python train.py --norm="rmsnorm" --init_std_down=0.0037 --optimizer="muon_variant" --train_tokens=153700000
MLP neurons of a small language model. Each row is named by its layer, matrix (gate and up: input weights; down: output weights) and neuron, and shows model dimensions 96-191. Each number is 50 + 15 x the weight over its row's rms, rounded and kept within 0 to 99. A neuron's up and down rows have the sign that makes its largest values positive.
After each neuron's rows, "fires after" lists the tokens most often just before its 100 highest values on Wikipedia text that the model never trained on.

L5.gate212:62 70 49 14 46 41 41 51 53 48 32 62 69 68 46 42 61 44 46 83 64 69 54 47 47 48 13 17 42 64 90 25 19 59 41 57 58 33 59 31 49 49 58 55 74 65 36 75 63 37 43 30 29 73 26 18 35 70 51 75 18 26 57 30 46 50 43 42 47 71 46 50 45 39 56 41 53 45 70 52 41 13 42 53 45 44 52 54 38 41 19 47 24 61 21 56
L5.up212:22 43 57 60 34 29 46 56 46 42 43 64 55 59 40 55 60 58 46 35 53 83 42 47 39 59 21 15 73 75 64 68 43 36 65 53 85 11 40 58 64 62 65 67 53 61 61 38 47 29 43 55 60 32 49 47 58 49 47 48 51 51 43 23 22 55 48 79 54 52 64 33 35 56 61 67 37 84 76 69 72 50 57 52 47 44 72 62 62 61 49 61 30 68 22 75
L5.down212:35 78 49 36 46 43 26 45 62 07 48 40 56 68 22 47 60 42 61 36 50 36 45 33 48 39 36 22 57 59 47 48 27 39 51 60 56 42 52 58 47 45 55 52 42 77 51 69 52 51 83 56 63 45 47 28 54 38 74 51 33 62 59 52 61 42 55 33 43 55 55 30 48 55 56 13 82 48 58 46 74 61 35 72 40 66 77 71 50 62 39 56 48 79 67 54
fires after: " ", " the", " (", "==="

L12.gate71:38 44 39 42 11 34 40 41 59 55 27 30 30 59 41 41 52 41 49 58 61 73 49 11 72 48 63 46 32 60 33 69 57 54 57 59 35 52 54 67 43 64 41 45 59 35 50 26 34 48 27 41 42 48 39 26 43 43 67 38 48 43 20 62 48 61 42 57 40 58 39 62 59 51 39 46 71 41 70 64 53 34 37 94 44 44 54 57 65 69 39 49 66 55 46 47
L12.up71:54 52 40 36 51 32 64 20 75 34 39 37 44 59 34 48 43 51 81 30 41 70 64 31 70 52 60 55 64 79 38 60 46 71 44 65 59 22 69 36 34 33 60 59 48 34 46 37 37 65 28 49 42 49 66 54 54 52 61 41 74 32 16 60 36 33 48 18 46 61 46 42 49 52 40 38 36 09 73 39 61 67 37 64 66 52 44 56 43 54 46 81 46 24 48 52
L12.down71:39 20 34 40 50 57 28 48 44 58 54 62 65 40 71 41 37 33 79 59 63 25 43 45 62 08 63 62 41 54 87 57 50 41 56 48 42 60 48 21 39 41 46 49 45 50 63 70 53 29 71 57 50 39 43 42 65 75 81 44 48 69 28 39 52 62 61 23 77 46 64 73 23 34 54 15 51 32 55 65 47 42 32 30 36 62 31 48 57 48 54 71 46 54 48 34
fires after: " ", "|", " |", " F", ";"

L11.gate34:36 31 70 53 63 29 44 54 39 52 50 51 32 66 42 42 23 60 72 27 69 26 15 28 48 35 42 68 51 44 61 47 31 38 59 51 56 73 48 66 50 47 30 49 20 44 58 86 12 57 71 75 72 51 40 57 22 42 69 27 31 44 28 57 40 88 51 61 43 45 59 42 39 28 51 59 55 54 30 80 63 42 49 34 18 58 41 47 62 80 51 40 24 54 67 34
L11.up34:67 53 75 23 45 62 48 38 45 44 48 75 52 36 49 61 29 58 67 49 59 50 27 51 57 51 29 59 50 31 29 46 45 60 74 34 49 33 38 49 24 44 42 61 51 69 69 55 18 43 46 36 61 36 60 19 48 40 69 12 62 56 14 77 69 52 48 30 60 47 50 46 51 44 44 22 50 60 46 62 65 87 47 54 72 64 64 27 39 20 58 55 65 31 29 35
L11.down34:30 45 35 39 62 56 30 61 59 59 50 39 32 63 48 42 62 48 38 57 63 61 64 57 39 62 64 23 68 41 60 68 29 53 38 26 58 63 63 64 66 40 54 37 33 52 64 45 50 38 46 44 35 62 64 36 46 67 60 63 61 61 50 43 53 56 28 66 27 44 60 46 43 44 44 57 58 55 22 50 45 60 44 44 53 55 79 54 66 39 43 51 66 83 41 47
fires after: " ", " the", "orn"

L9.gate568:46 34 47 33 42 52 56 65 90 21 73 61 38 55 12 56 61 54 50 34 44 80 42 48 66 70 62 31 35 46 72 46 36 56 55 24 41 48 36 27 55 82 26 58 41 69 49 54 31 49 44 26 40 22 44 90 61 64 57 69 34 41 39 68 46 52 65 35 36 47 45 35 49 68 53 72 66 52 41 27 68 06 61 37 44 47 63 50 28 25 46 53 35 50 64 52
L9.up568:50 32 50 49 46 58 47 66 37 51 80 37 35 44 31 62 70 64 29 62 46 31 35 55 36 35 61 59 48 03 82 50 25 18 63 58 21 49 55 33 48 57 60 46 44 65 53 26 51 37 39 50 44 43 48 44 71 67 47 31 35 25 42 60 32 50 49 53 56 44 94 47 73 46 58 42 36 49 45 62 53 37 42 52 47 43 76 41 43 79 36 71 96 15 44 51
L9.down568:81 35 77 51 44 57 60 43 70 37 30 51 53 85 78 75 39 56 58 82 51 21 39 52 25 47 32 47 43 44 39 32 29 43 55 67 59 79 53 79 28 38 42 69 21 34 61 41 24 61 52 40 38 39 87 28 38 49 57 64 46 63 53 50 45 44 12 59 40 44 58 59 56 35 59 44 64 54 53 47 83 41 16 44 47 73 67 58 73 69 34 28 69 41 50 71
fires after: "==", "===", "|", "C", "A"

L9.gate538:65 73 39 47 52 66 54 83 40 64 56 80 52 97 56 52 36 55 64 79 41 56 61 45 34 40 45 48 63 49 55 05 67 45 29 43 47 73 58 64 51 41 45 42 24 62 56 33 57 69 73 41 49 41 42 44 26 55 33 41 36 44 58 49 36 67 41 54 42 56 56 38 52 36 44 49 56 42 45 65 78 43 49 44 53 51 84 39 58 64 55 45 63 46 35 53
L9.up538:62 54 46 67 49 56 53 71 42 42 56 55 73 43 29 61 69 50 56 56 60 61 53 35 56 49 39 38 69 71 64 35 39 48 57 65 41 55 54 56 25 26 15 52 63 52 43 45 47 36 59 81 38 43 36 63 71 36 68 67 65 32 88 45 47 41 56 43 73 27 27 29 88 56 64 56 71 39 79 28 65 54 48 43 55 43 82 46 35 43 40 63 67 78 27 59
L9.down538:32 55 56 22 54 65 54 43 62 83 52 56 62 54 54 54 27 43 43 18 28 60 48 27 59 29 65 56 29 55 34 67 39 41 39 40 45 57 59 64 63 67 26 19 35 47 53 47 49 81 28 64 26 48 49 36 46 76 68 62 49 71 48 90 55 50 31 40 45 51 60 60 33 56 38 33 62 68 45 59 56 39 43 17 19 29 51 45 91 56 44 58 40 69 49 38
fires after: " |", " P", " D", " p", " et", " d"

L13.gate300:46 79 32 50 36 41 58 52 33 61 58 51 41 30 39 57 58 24 52 46 79 36 43 43 36 56 62 54 48 38 48 26 60 59 28 52 42 41 33 68 49 31 47 61 48 39 71 48 52 36 65 33 61 61 22 50 23 45 30 33 77 19 59 51 45 30 41 55 67 58 45 58 48 35 40 33 52 46 35 58 56 54 32 58 85 38 51 64 46 49 65 42 62 59 57 27
L13.up300:38 63 50 40 30 65 35 26 41 46 75 37 57 60 31 33 43 49 29 45 60 66 41 91 00 57 29 32 71 53 36 48 43 59 64 51 35 64 63 46 52 55 54 47 69 62 26 78 15 54 58 40 49 54 38 52 56 40 49 24 41 65 66 40 65 73 71 41 50 47 46 27 24 56 66 53 47 60 46 35 36 35 57 19 48 49 47 51 57 55 64 38 49 41 42 41
L13.down300:54 68 41 47 61 54 46 64 54 26 42 68 57 53 22 79 53 64 47 55 38 45 43 51 35 70 60 37 40 48 55 42 44 69 62 36 50 56 41 43 53 53 54 44 31 42 68 36 58 42 67 47 61 63 89 52 53 37 56 40 34 51 44 77 33 48 49 73 38 75 60 54 65 27 48 61 44 44 31 45 77 59 50 46 52 51 65 48 42 71 21 44 46 45 48 89
fires after: " ", " (", "0"

L10.gate548:45 28 53 35 52 36 64 41 51 50 76 69 30 54 59 60 49 41 60 39 57 50 55 65 63 47 39 83 55 26 41 28 39 73 16 46 39 52 40 51 28 43 63 58 48 58 30 44 40 45 82 63 67 67 20 32 57 40 65 59 46 55 42 77 69 50 71 39 49 31 56 44 50 55 61 56 36 42 26 51 63 61 52 44 38 57 68 20 17 43 55 41 57 37 20 61
L10.up548:54 48 42 39 57 55 50 37 63 46 25 45 55 24 35 46 48 50 35 47 52 62 44 27 37 46 73 64 49 44 41 48 60 55 49 63 61 43 62 46 40 65 54 64 60 45 59 45 38 61 59 37 87 44 53 31 56 63 40 49 52 48 27 64 34 82 49 27 40 71 60 46 45 27 35 52 49 70 51 18 59 72 70 71 42 50 73 52 45 46 36 38 29 49 65 70
L10.down548:73 52 42 71 32 44 58 53 66 49 77 54 68 57 52 53 44 61 93 58 30 45 50 68 51 47 46 75 52 34 54 47 48 20 51 70 45 52 67 52 63 22 50 39 32 62 46 12 43 51 64 46 44 43 30 50 74 51 20 34 72 51 38 25 63 52 61 39 35 70 67 83 48 99 52 22 49 42 38 58 62 48 45 68 57 53 45 26 47 67 50 62 44 44 44 45
fires after: ",", " ."

L4.gate403:24 53 69 52 55 40 61 55 57 68 40 71 39 56 44 49 55 50 61 42 49 43 48 58 64 18 57 52 44 45 68 45 40 37 76 32 49 82 64 49 29 64 61 45 45 33 58 70 37 45 31 61 33 69 44 49 62 48 51 75 48 68 32 51 33 58 33 58 68 53 17 37 43 45 66 66 50 52 48 76 59 75 41 33 54 72 84 64 54 72 72 66 37 52 57 89
L4.up403:62 60 70 35 65 46 56 39 63 46 49 71 39 66 81 71 54 56 47 55 59 54 59 62 34 35 72 39 45 53 55 45 61 30 37 48 64 64 54 75 33 59 33 43 41 27 49 69 24 19 47 72 56 47 49 30 66 40 75 57 81 64 66 55 03 41 23 60 76 40 32 54 59 38 58 28 61 59 34 82 39 48 67 69 45 42 55 53 52 42 77 72 36 32 46 60
L4.down403:56 54 19 68 33 56 37 68 35 60 37 56 40 38 58 41 20 61 43 66 65 75 42 41 51 69 62 49 37 38 40 34 41 34 43 65 52 58 64 62 63 53 50 35 56 37 14 36 38 48 82 43 33 30 43 40 65 58 74 42 57 63 28 36 68 54 20 48 30 41 47 62 70 41 50 73 46 54 25 42 56 82 38 35 50 33 45 47 59 41 29 65 84 32 60 56
fires after: " the", " E", " en", " all", "we"

L4.gate23:36 61 60 64 72 49 33 09 34 26 40 59 02 52 66 36 47 49 46 52 48 34 14 46 30 72 36 41 53 55 82 44 59 65 26 37 71 50 69 71 38 49 48 63 38 47 41 40 70 49 68 43 49 29 85 51 43 70 55 62 25 51 34 51 54 64 45 63 50 75 66 46 56 52 59 47 43 50 56 47 45 25 63 56 57 26 55 59 40 70 55 90 68 62 47 61
L4.up23:49 57 28 66 46 45 41 65 27 18 31 53 66 20 32 50 57 64 50 65 54 53 26 29 51 50 48 34 44 38 71 81 42 67 46 42 50 56 56 64 42 74 53 31 40 28 42 47 63 42 55 51 76 69 56 64 23 74 39 40 45 68 49 71 46 57 72 66 58 45 70 34 46 61 47 62 50 38 33 34 45 36 56 51 55 15 51 50 37 37 36 53 38 50 45 44
L4.down23:73 60 30 58 56 48 55 46 45 75 61 49 39 38 54 59 66 26 48 51 38 50 18 45 73 46 65 47 38 66 59 40 30 66 16 45 50 87 19 44 62 70 34 37 49 60 42 66 44 52 50 70 38 73 61 39 25 41 41 38 64 52 24 37 39 44 32 60 54 22 65 39 63 67 59 57 36 78 49 39 44 45 50 77 63 63 62 66 58 66 47 39 40 56 45 47
fires after: " ", "15", "18", "19", "17"

L6.gate419:51 53 62 35 47 28 54 54 71 33 38 57 62 40 48 39 77 61 47 36 19 52 43 35 50 74 69 15 86 37 82 30 25 69 50 73 54 30 62 55 40 52 60 54 49 50 50 54 41 47 37 59 41 51 23 53 66 42 62 36 54 67 18 68 35 59 72 43 71 48 76 49 24 70 45 68 54 50 14 63 53 47 60 70 43 35 59 53 56 50 40 57 65 48 60 50
L6.up419:78 72 61 32 61 65 38 47 60 38 50 53 43 60 45 45 59 72 69 78 33 53 13 40 68 77 38 31 66 36 55 40 54 79 67 58 34 65 47 43 52 28 37 54 39 53 31 59 34 55 76 42 61 31 50 42 50 72 37 46 97 39 49 49 55 51 31 39 69 52 86 38 48 53 51 43 54 50 57 67 51 56 57 66 41 43 43 64 59 32 62 61 45 32 58 27
L6.down419:49 70 28 24 51 49 59 33 77 55 62 65 36 67 13 42 60 42 57 70 44 54 27 56 61 57 66 61 57 37 54 42 52 63 26 48 60 37 35 38 53 44 55 50 41 64 60 48 19 42 58 69 69 53 54 16 45 48 32 73 53 62 32 50 36 64 72 62 32 72 63 39 60 51 70 39 34 56 38 72 39 66 72 51 38 53 48 61 31 47 43 79 58 30 42 56
fires after: " ", " on", "On", " On"

L5.gate11:49 75 32 67 23 67 32 52 51 40 71 79 38 57 38 70 69 56 61 64 62 51 51 69 36 75 63 52 16 54 45 60 35 28 67 59 28 51 51 45 69 43 37 44 26 70 36 66 46 77 62 55 77 22 35 46 56 52 52 24 41 42 16 41 38 23 58 48 75 59 62 52 65 56 36 20 48 56 55 34 39 47 47 34 39 40 26 34 63 88 63 64 66 47 72 39
L5.up11:62 55 44 43 45 63 45 48 39 52 79 58 10 74 65 49 77 63 37 65 26 33 57 45 39 40 23 26 45 41 82 44 45 38 50 43 62 75 58 38 50 28 58 48 47 27 37 60 39 50 59 48 47 35 42 53 52 53 69 40 55 55 60 28 63 46 55 60 65 36 76 47 54 74 33 53 44 48 59 46 49 20 25 41 27 51 72 35 35 63 56 53 60 58 80 64
L5.down11:49 47 56 73 66 71 50 29 25 46 36 63 32 53 60 57 32 56 61 52 63 48 99 64 43 41 53 62 47 19 41 67 49 58 57 61 69 54 52 43 49 66 35 54 57 73 36 80 40 61 46 65 25 41 54 34 52 36 45 52 25 62 34 39 51 35 59 38 43 28 29 68 39 59 51 32 31 35 38 56 80 56 45 24 59 58 48 48 48 26 52 80 51 39 55 49
fires after: "R", "C", "A", " CA", "U"

L12.gate133:32 37 54 51 64 58 16 22 35 56 58 59 43 43 68 61 52 59 45 44 58 58 19 32 44 59 59 54 59 45 40 84 39 37 51 51 55 45 43 75 37 63 43 28 36 22 53 18 20 62 52 50 68 50 32 61 42 53 51 35 58 36 60 56 57 36 46 49 33 76 46 47 49 43 45 60 43 46 47 61 39 69 34 42 33 48 84 57 57 58 71 35 47 44 56 67
L12.up133:63 42 37 49 42 68 48 46 62 38 39 45 66 54 65 39 64 28 16 51 68 62 69 67 27 38 48 61 33 39 44 27 60 67 45 48 49 45 37 46 18 81 30 26 45 48 64 39 20 36 57 27 47 56 58 57 37 72 43 53 40 59 31 68 36 56 57 55 39 56 49 65 54 53 41 57 55 90 83 54 50 49 54 56 40 41 60 55 61 38 38 55 51 51 77 50
L12.down133:35 49 46 42 56 36 46 46 20 32 54 75 56 45 58 59 54 48 82 49 52 47 68 51 58 46 37 79 41 61 80 52 31 68 30 66 49 74 81 30 48 78 33 38 52 51 65 48 49 64 68 87 75 66 75 31 46 51 30 46 57 30 47 55 77 47 33 77 33 35 30 32 34 37 38 54 64 46 67 61 40 35 27 68 65 59 50 31 60 27 68 49 44 62 30 63
fires after: "19", " as", "20", "18"

L5.gate441:29 62 36 47 49 80 32 28 36 31 53 67 51 52 75 35 37 26 62 38 22 32 64 63 47 53 76 73 41 24 46 51 46 56 42 41 21 70 41 48 66 79 36 34 55 43 56 44 57 71 49 28 66 70 45 46 70 45 38 51 18 13 66 47 53 68 36 49 59 85 66 65 61 27 43 47 47 59 46 59 78 55 21 44 44 44 40 29 27 46 56 45 47 42 59 64
L5.up441:43 39 06 50 51 86 47 82 60 58 68 88 26 57 39 34 49 19 49 69 28 59 43 76 51 34 44 54 52 50 33 47 44 41 37 43 43 36 62 63 51 46 62 53 52 24 49 35 71 50 53 35 52 60 40 23 68 58 62 10 79 40 40 49 36 56 65 42 50 68 48 53 30 24 32 42 70 46 47 51 59 20 78 60 46 45 56 50 10 67 39 47 41 27 68 38
L5.down441:62 27 19 65 50 55 49 64 39 34 56 31 58 44 53 53 61 38 51 65 40 38 54 54 45 32 61 51 25 37 55 58 42 44 46 54 85 74 49 23 47 43 45 71 77 43 28 40 55 38 81 53 47 78 81 18 40 57 60 56 51 66 51 45 43 68 33 63 51 48 60 84 47 55 59 42 63 58 44 74 54 80 23 32 54 62 94 75 65 49 59 38 41 60 43 43
fires after: "th", "19", " War", " World", "18"

L10.gate30:41 32 43 38 70 17 41 52 58 41 69 22 40 61 58 55 69 72 78 43 65 62 64 51 16 48 41 62 47 48 29 61 65 28 34 44 69 25 41 58 41 67 53 50 31 40 81 49 44 49 79 54 64 56 52 47 33 58 14 43 78 47 81 41 52 40 35 58 22 47 32 32 54 25 42 37 51 57 54 75 37 43 55 49 60 50 62 58 53 00 35 36 40 49 67 74
L10.up30:61 51 84 73 46 53 17 72 57 34 46 56 60 39 41 43 39 71 49 32 45 26 55 30 44 56 50 47 67 75 48 63 34 59 54 18 35 47 51 74 54 59 53 34 49 57 52 59 73 75 52 18 23 52 49 22 29 54 64 15 47 49 62 73 56 56 64 37 56 33 64 46 69 57 49 60 40 44 61 83 59 70 40 46 45 26 59 43 40 33 62 68 61 44 44 29
L10.down30:48 69 93 49 43 45 50 47 61 37 41 46 42 54 79 68 74 30 49 46 22 36 42 62 08 57 60 59 44 63 20 38 49 24 59 50 50 43 46 42 28 47 54 62 66 50 30 63 48 65 70 61 28 32 41 43 75 48 30 47 53 58 89 47 60 56 47 69 14 45 41 57 50 75 33 45 19 55 41 13 55 51 40 49 43 61 43 16 59 58 52 39 56 42 36 80
fires after: " ", " Ro", " W", "a", "il", " G"

L4.gate434:47 20 64 48 35 60 34 65 27 44 69 45 43 34 50 61 33 31 42 52 64 45 46 38 71 51 42 52 51 69 53 15 40 44 72 48 63 47 50 29 50 34 85 49 31 47 50 51 54 61 29 41 29 38 39 57 31 31 38 36 56 37 25 27 60 36 77 43 59 28 54 59 81 65 79 65 69 57 67 51 62 15 50 09 43 44 49 47 45 24 27 38 71 61 51 51
L4.up434:61 39 67 62 34 71 21 64 35 59 58 32 36 48 61 48 50 43 49 48 73 36 62 49 42 51 36 29 39 46 36 31 48 55 48 31 60 32 69 60 52 50 29 37 62 47 67 56 53 52 41 78 29 69 59 33 52 38 42 42 51 59 55 37 37 49 67 53 73 54 45 48 69 76 77 42 52 88 39 48 59 15 38 36 68 23 50 59 36 32 43 38 30 50 50 59
L4.down434:55 41 73 66 42 39 45 40 61 65 64 64 65 77 48 62 43 53 72 59 56 42 51 54 43 89 42 60 45 61 44 36 86 43 48 23 43 35 56 41 48 63 44 33 64 18 52 60 18 53 55 62 47 60 80 48 45 47 64 50 78 43 32 62 61 49 46 28 56 32 48 41 59 34 37 59 42 66 46 55 61 57 63 55 34 48 34 39 51 56 71 48 71 13 54 63
fires after: " w", " r", " W", " f", " g", " F"

L6.gate229:62 68 60 44 51 48 31 65 43 52 22 67 42 65 56 38 54 48 63 45 51 50 54 55 44 14 34 56 99 54 63 16 43 34 42 46 41 84 38 59 38 48 35 26 46 58 66 49 77 09 58 62 49 56 19 64 51 36 44 49 48 48 55 35 54 34 42 66 70 36 76 53 50 66 51 49 21 38 29 52 53 67 21 58 70 55 49 41 53 44 55 38 63 34 62 23
L6.up229:81 46 53 43 61 41 25 50 78 59 53 22 66 79 61 46 45 41 56 31 53 23 37 81 36 35 74 72 62 57 56 48 55 72 37 27 67 66 57 35 57 43 69 55 49 52 62 80 67 46 46 53 74 57 44 50 36 50 62 27 52 34 60 37 83 56 58 40 30 54 45 56 68 80 57 26 28 52 66 08 55 52 47 50 40 30 66 45 64 63 40 54 78 57 71 39
L6.down229:54 44 44 65 50 51 31 54 67 38 26 58 39 52 44 45 66 65 59 69 69 21 51 35 57 37 67 52 36 54 57 51 41 72 69 82 60 62 35 44 38 61 41 28 57 43 53 74 60 47 33 49 45 37 01 58 36 48 61 32 32 34 46 56 65 66 45 64 47 44 45 38 66 50 56 63 25 61 38 52 61 48 47 58 47 42 59 43 77 97 72 56 53 57 57 60
fires after: " the", " ", "The", " The", " his", " cent"

L6.gate50:41 63 25 43 53 64 55 36 53 30 26 57 52 44 68 79 42 34 31 47 55 57 68 79 38 23 58 67 71 83 38 55 55 27 20 71 66 27 54 48 51 34 54 49 42 44 48 35 37 63 92 76 67 57 62 49 61 47 40 39 37 56 48 39 74 55 59 66 49 44 69 63 58 72 33 64 06 59 34 49 56 27 72 27 52 62 44 34 27 41 56 51 35 44 41 60
L6.up50:47 69 34 63 53 44 51 61 40 41 44 14 26 28 67 48 32 64 26 35 55 68 49 65 61 45 61 56 50 59 48 51 64 48 26 67 82 58 50 54 32 27 49 35 65 54 54 48 61 59 81 49 63 66 72 20 43 63 44 43 37 61 26 38 56 20 60 30 53 73 48 55 41 41 44 82 60 43 51 44 52 34 42 58 62 66 38 30 67 42 67 54 35 33 33 47
L6.down50:61 63 43 42 62 72 36 32 47 68 52 59 45 57 42 70 42 47 55 65 46 47 36 48 73 37 42 54 47 50 47 31 73 70 33 70 44 24 39 15 50 43 55 54 31 36 65 22 55 26 51 41 89 48 39 68 67 57 56 37 41 68 59 35 59 29 72 60 54 44 42 25 48 65 48 58 33 46 09 59 45 40 47 81 37 59 49 45 49 43 39 42 35 48 19 37
fires after: ","

L11.gate290:34 44 72 68 48 44 35 54 51 32 62 35 73 51 15 36 43 58 73 07 76 38 42 29 38 77 51 38 80 45 49 27 23 62 42 41 63 65 46 73 65 55 38 81 62 44 57 37 65 35 39 51 35 38 53 53 47 66 70 30 60 65 41 19 46 33 47 53 53 50 52 52 47 80 42 66 53 53 72 72 53 48 80 53 61 81 35 19 48 38 41 61 54 44 72 47
L11.up290:76 66 75 65 63 53 41 37 62 24 29 41 55 24 46 41 52 63 52 49 39 36 59 33 75 33 33 63 70 60 45 36 38 70 54 61 27 39 66 33 36 61 40 46 35 51 40 40 36 35 42 51 26 32 39 41 69 85 43 47 46 40 28 84 65 45 59 55 65 31 55 54 16 68 50 35 61 53 49 39 53 71 59 81 60 69 50 59 43 49 24 49 69 32 29 47
L11.down290:55 53 45 71 74 50 13 60 46 67 51 48 75 26 31 58 41 34 70 78 52 45 43 62 70 56 60 39 74 37 37 46 23 17 54 43 27 47 48 71 65 72 68 43 36 27 36 53 25 59 62 32 35 55 60 59 63 43 50 47 35 69 45 41 27 34 44 36 77 79 50 45 58 74 59 63 46 12 42 33 47 28 70 36 23 53 60 66 58 33 50 68 63 74 68 71
fires after: "|", " |", " ", " m", " Division", "ier"

L7.gate291:65 55 71 49 34 28 42 47 37 50 49 40 41 85 71 52 46 57 57 21 71 70 72 59 49 80 73 44 45 16 54 41 18 50 34 69 44 40 59 68 47 72 50 39 72 62 32 79 55 57 35 44 65 43 32 46 59 45 44 49 37 21 55 56 58 44 57 68 58 30 32 59 45 73 70 76 33 53 43 54 57 59 56 69 69 52 43 48 40 15 69 44 62 61 52 33
L7.up291:53 49 55 56 30 45 30 51 35 30 70 35 60 51 60 55 37 55 45 57 55 41 71 81 26 39 38 31 53 63 51 49 55 59 43 42 57 34 43 52 47 49 68 25 41 55 41 47 55 41 60 62 45 34 54 44 43 28 54 00 40 71 64 40 57 56 60 42 79 63 62 37 39 68 58 54 37 56 54 56 73 54 31 40 64 52 35 57 50 73 59 42 56 31 51 51
L7.down291:46 54 58 47 45 36 24 63 74 76 38 52 30 63 68 73 50 44 63 50 54 32 23 54 55 44 39 64 69 79 64 51 43 48 55 71 39 57 40 48 47 35 38 42 58 62 39 56 65 62 70 42 13 34 34 24 51 29 74 30 26 79 30 65 39 48 80 38 36 65 62 56 55 65 49 10 62 32 40 60 86 42 49 41 56 65 55 53 55 43 58 55 47 59 29 42
fires after: " "

L4.gate94:65 43 65 67 62 44 59 30 33 58 33 59 59 75 18 30 66 59 51 00 33 39 40 72 63 48 46 56 53 66 61 46 63 58 26 46 48 56 56 51 87 44 76 49 65 49 56 53 52 67 35 43 70 64 57 42 35 65 41 58 61 47 48 50 70 38 49 59 67 51 70 45 39 75 18 66 46 60 65 65 45 76 59 55 49 53 44 50 72 40 33 47 39 46 41 40
L4.up94:81 55 46 70 70 42 44 63 13 47 66 22 41 28 29 62 32 40 70 50 47 54 31 53 39 61 44 33 70 55 31 53 56 49 61 63 50 48 43 84 47 52 41 49 51 56 31 35 51 44 75 61 68 38 64 36 21 10 46 62 25 45 43 57 37 61 47 86 25 51 63 38 30 69 60 40 75 40 57 73 49 76 76 54 26 42 39 43 72 78 32 57 54 44 69 52
L4.down94:47 62 40 61 49 57 42 68 53 78 55 54 61 36 56 87 44 57 60 54 36 58 65 52 54 28 50 63 95 77 30 28 31 58 41 53 40 41 52 73 29 62 54 46 37 50 44 49 34 37 61 49 42 21 39 65 28 46 63 51 26 56 35 61 47 63 39 51 46 51 73 54 31 85 62 40 40 59 90 42 86 67 36 51 66 44 33 27 66 63 48 55 34 50 32 61
fires after: " d", " Ad", " D", " sup", " ad", " up"

L7.gate554:46 63 23 45 48 55 80 10 54 67 46 35 45 45 13 35 30 38 55 33 61 81 65 48 51 15 62 79 56 49 16 50 63 24 54 45 66 46 82 38 49 43 21 61 49 49 45 41 27 44 51 55 45 33 56 50 65 37 55 34 34 65 51 59 53 47 49 28 45 51 32 57 58 68 70 32 57 33 31 55 54 41 76 25 42 61 24 33 41 40 53 46 71 43 36 36
L7.up554:33 56 27 66 71 70 42 38 57 68 28 40 43 45 36 70 25 40 21 36 59 36 39 49 45 36 52 66 49 50 39 62 61 69 42 50 46 45 39 55 62 57 49 13 82 62 63 66 61 39 81 36 50 48 77 60 43 74 28 57 63 67 71 46 60 60 55 65 55 53 71 30 56 46 57 45 57 51 47 48 56 36 61 53 45 43 48 70 30 23 48 59 33 42 04 45
L7.down554:54 45 64 50 60 55 46 60 33 23 58 65 54 77 57 46 55 61 72 49 34 71 59 65 69 60 45 62 58 59 33 41 38 39 54 40 36 50 39 41 78 30 60 49 36 53 41 54 41 61 40 49 62 57 39 48 64 57 69 60 55 43 29 45 41 36 51 32 54 48 30 81 31 39 50 26 73 26 51 41 42 66 39 78 43 89 76 54 62 57 64 33 21 74 71 34
fires after: ",", "."

L4.gate248:72 30 49 71 35 48 70 35 68 58 63 64 34 49 35 35 45 76 63 65 15 60 51 54 72 40 25 80 62 56 67 31 52 46 51 56 47 58 65 46 41 42 76 64 40 28 51 24 60 42 38 59 35 45 86 33 56 57 37 58 72 43 38 55 77 31 31 83 57 63 62 51 49 63 33 66 41 43 28 53 61 43 48 55 54 29 30 39 42 36 36 48 49 66 52 71
L4.up248:47 36 74 37 49 49 39 46 52 78 69 71 19 35 50 43 49 62 38 54 69 52 30 39 39 38 26 43 71 64 58 49 81 60 27 59 51 42 71 53 50 21 26 44 48 44 42 71 33 44 67 56 50 58 40 37 56 42 69 50 42 21 48 51 16 47 72 87 66 28 62 16 67 51 70 54 46 67 63 40 35 55 57 74 51 44 46 84 54 55 52 56 64 63 45 48
L4.down248:84 53 55 84 63 45 19 33 49 56 44 37 73 37 69 67 57 66 57 41 48 35 23 66 63 66 32 82 69 45 47 48 48 53 31 61 50 36 32 60 58 58 67 13 62 68 46 32 38 57 86 70 42 53 84 50 58 41 39 44 35 82 60 34 49 59 51 63 44 55 67 32 29 56 49 52 41 53 34 43 53 32 42 37 55 39 43 51 73 46 56 29 56 54 33 66
fires after: " g", " d", " G", " D", " F", "d"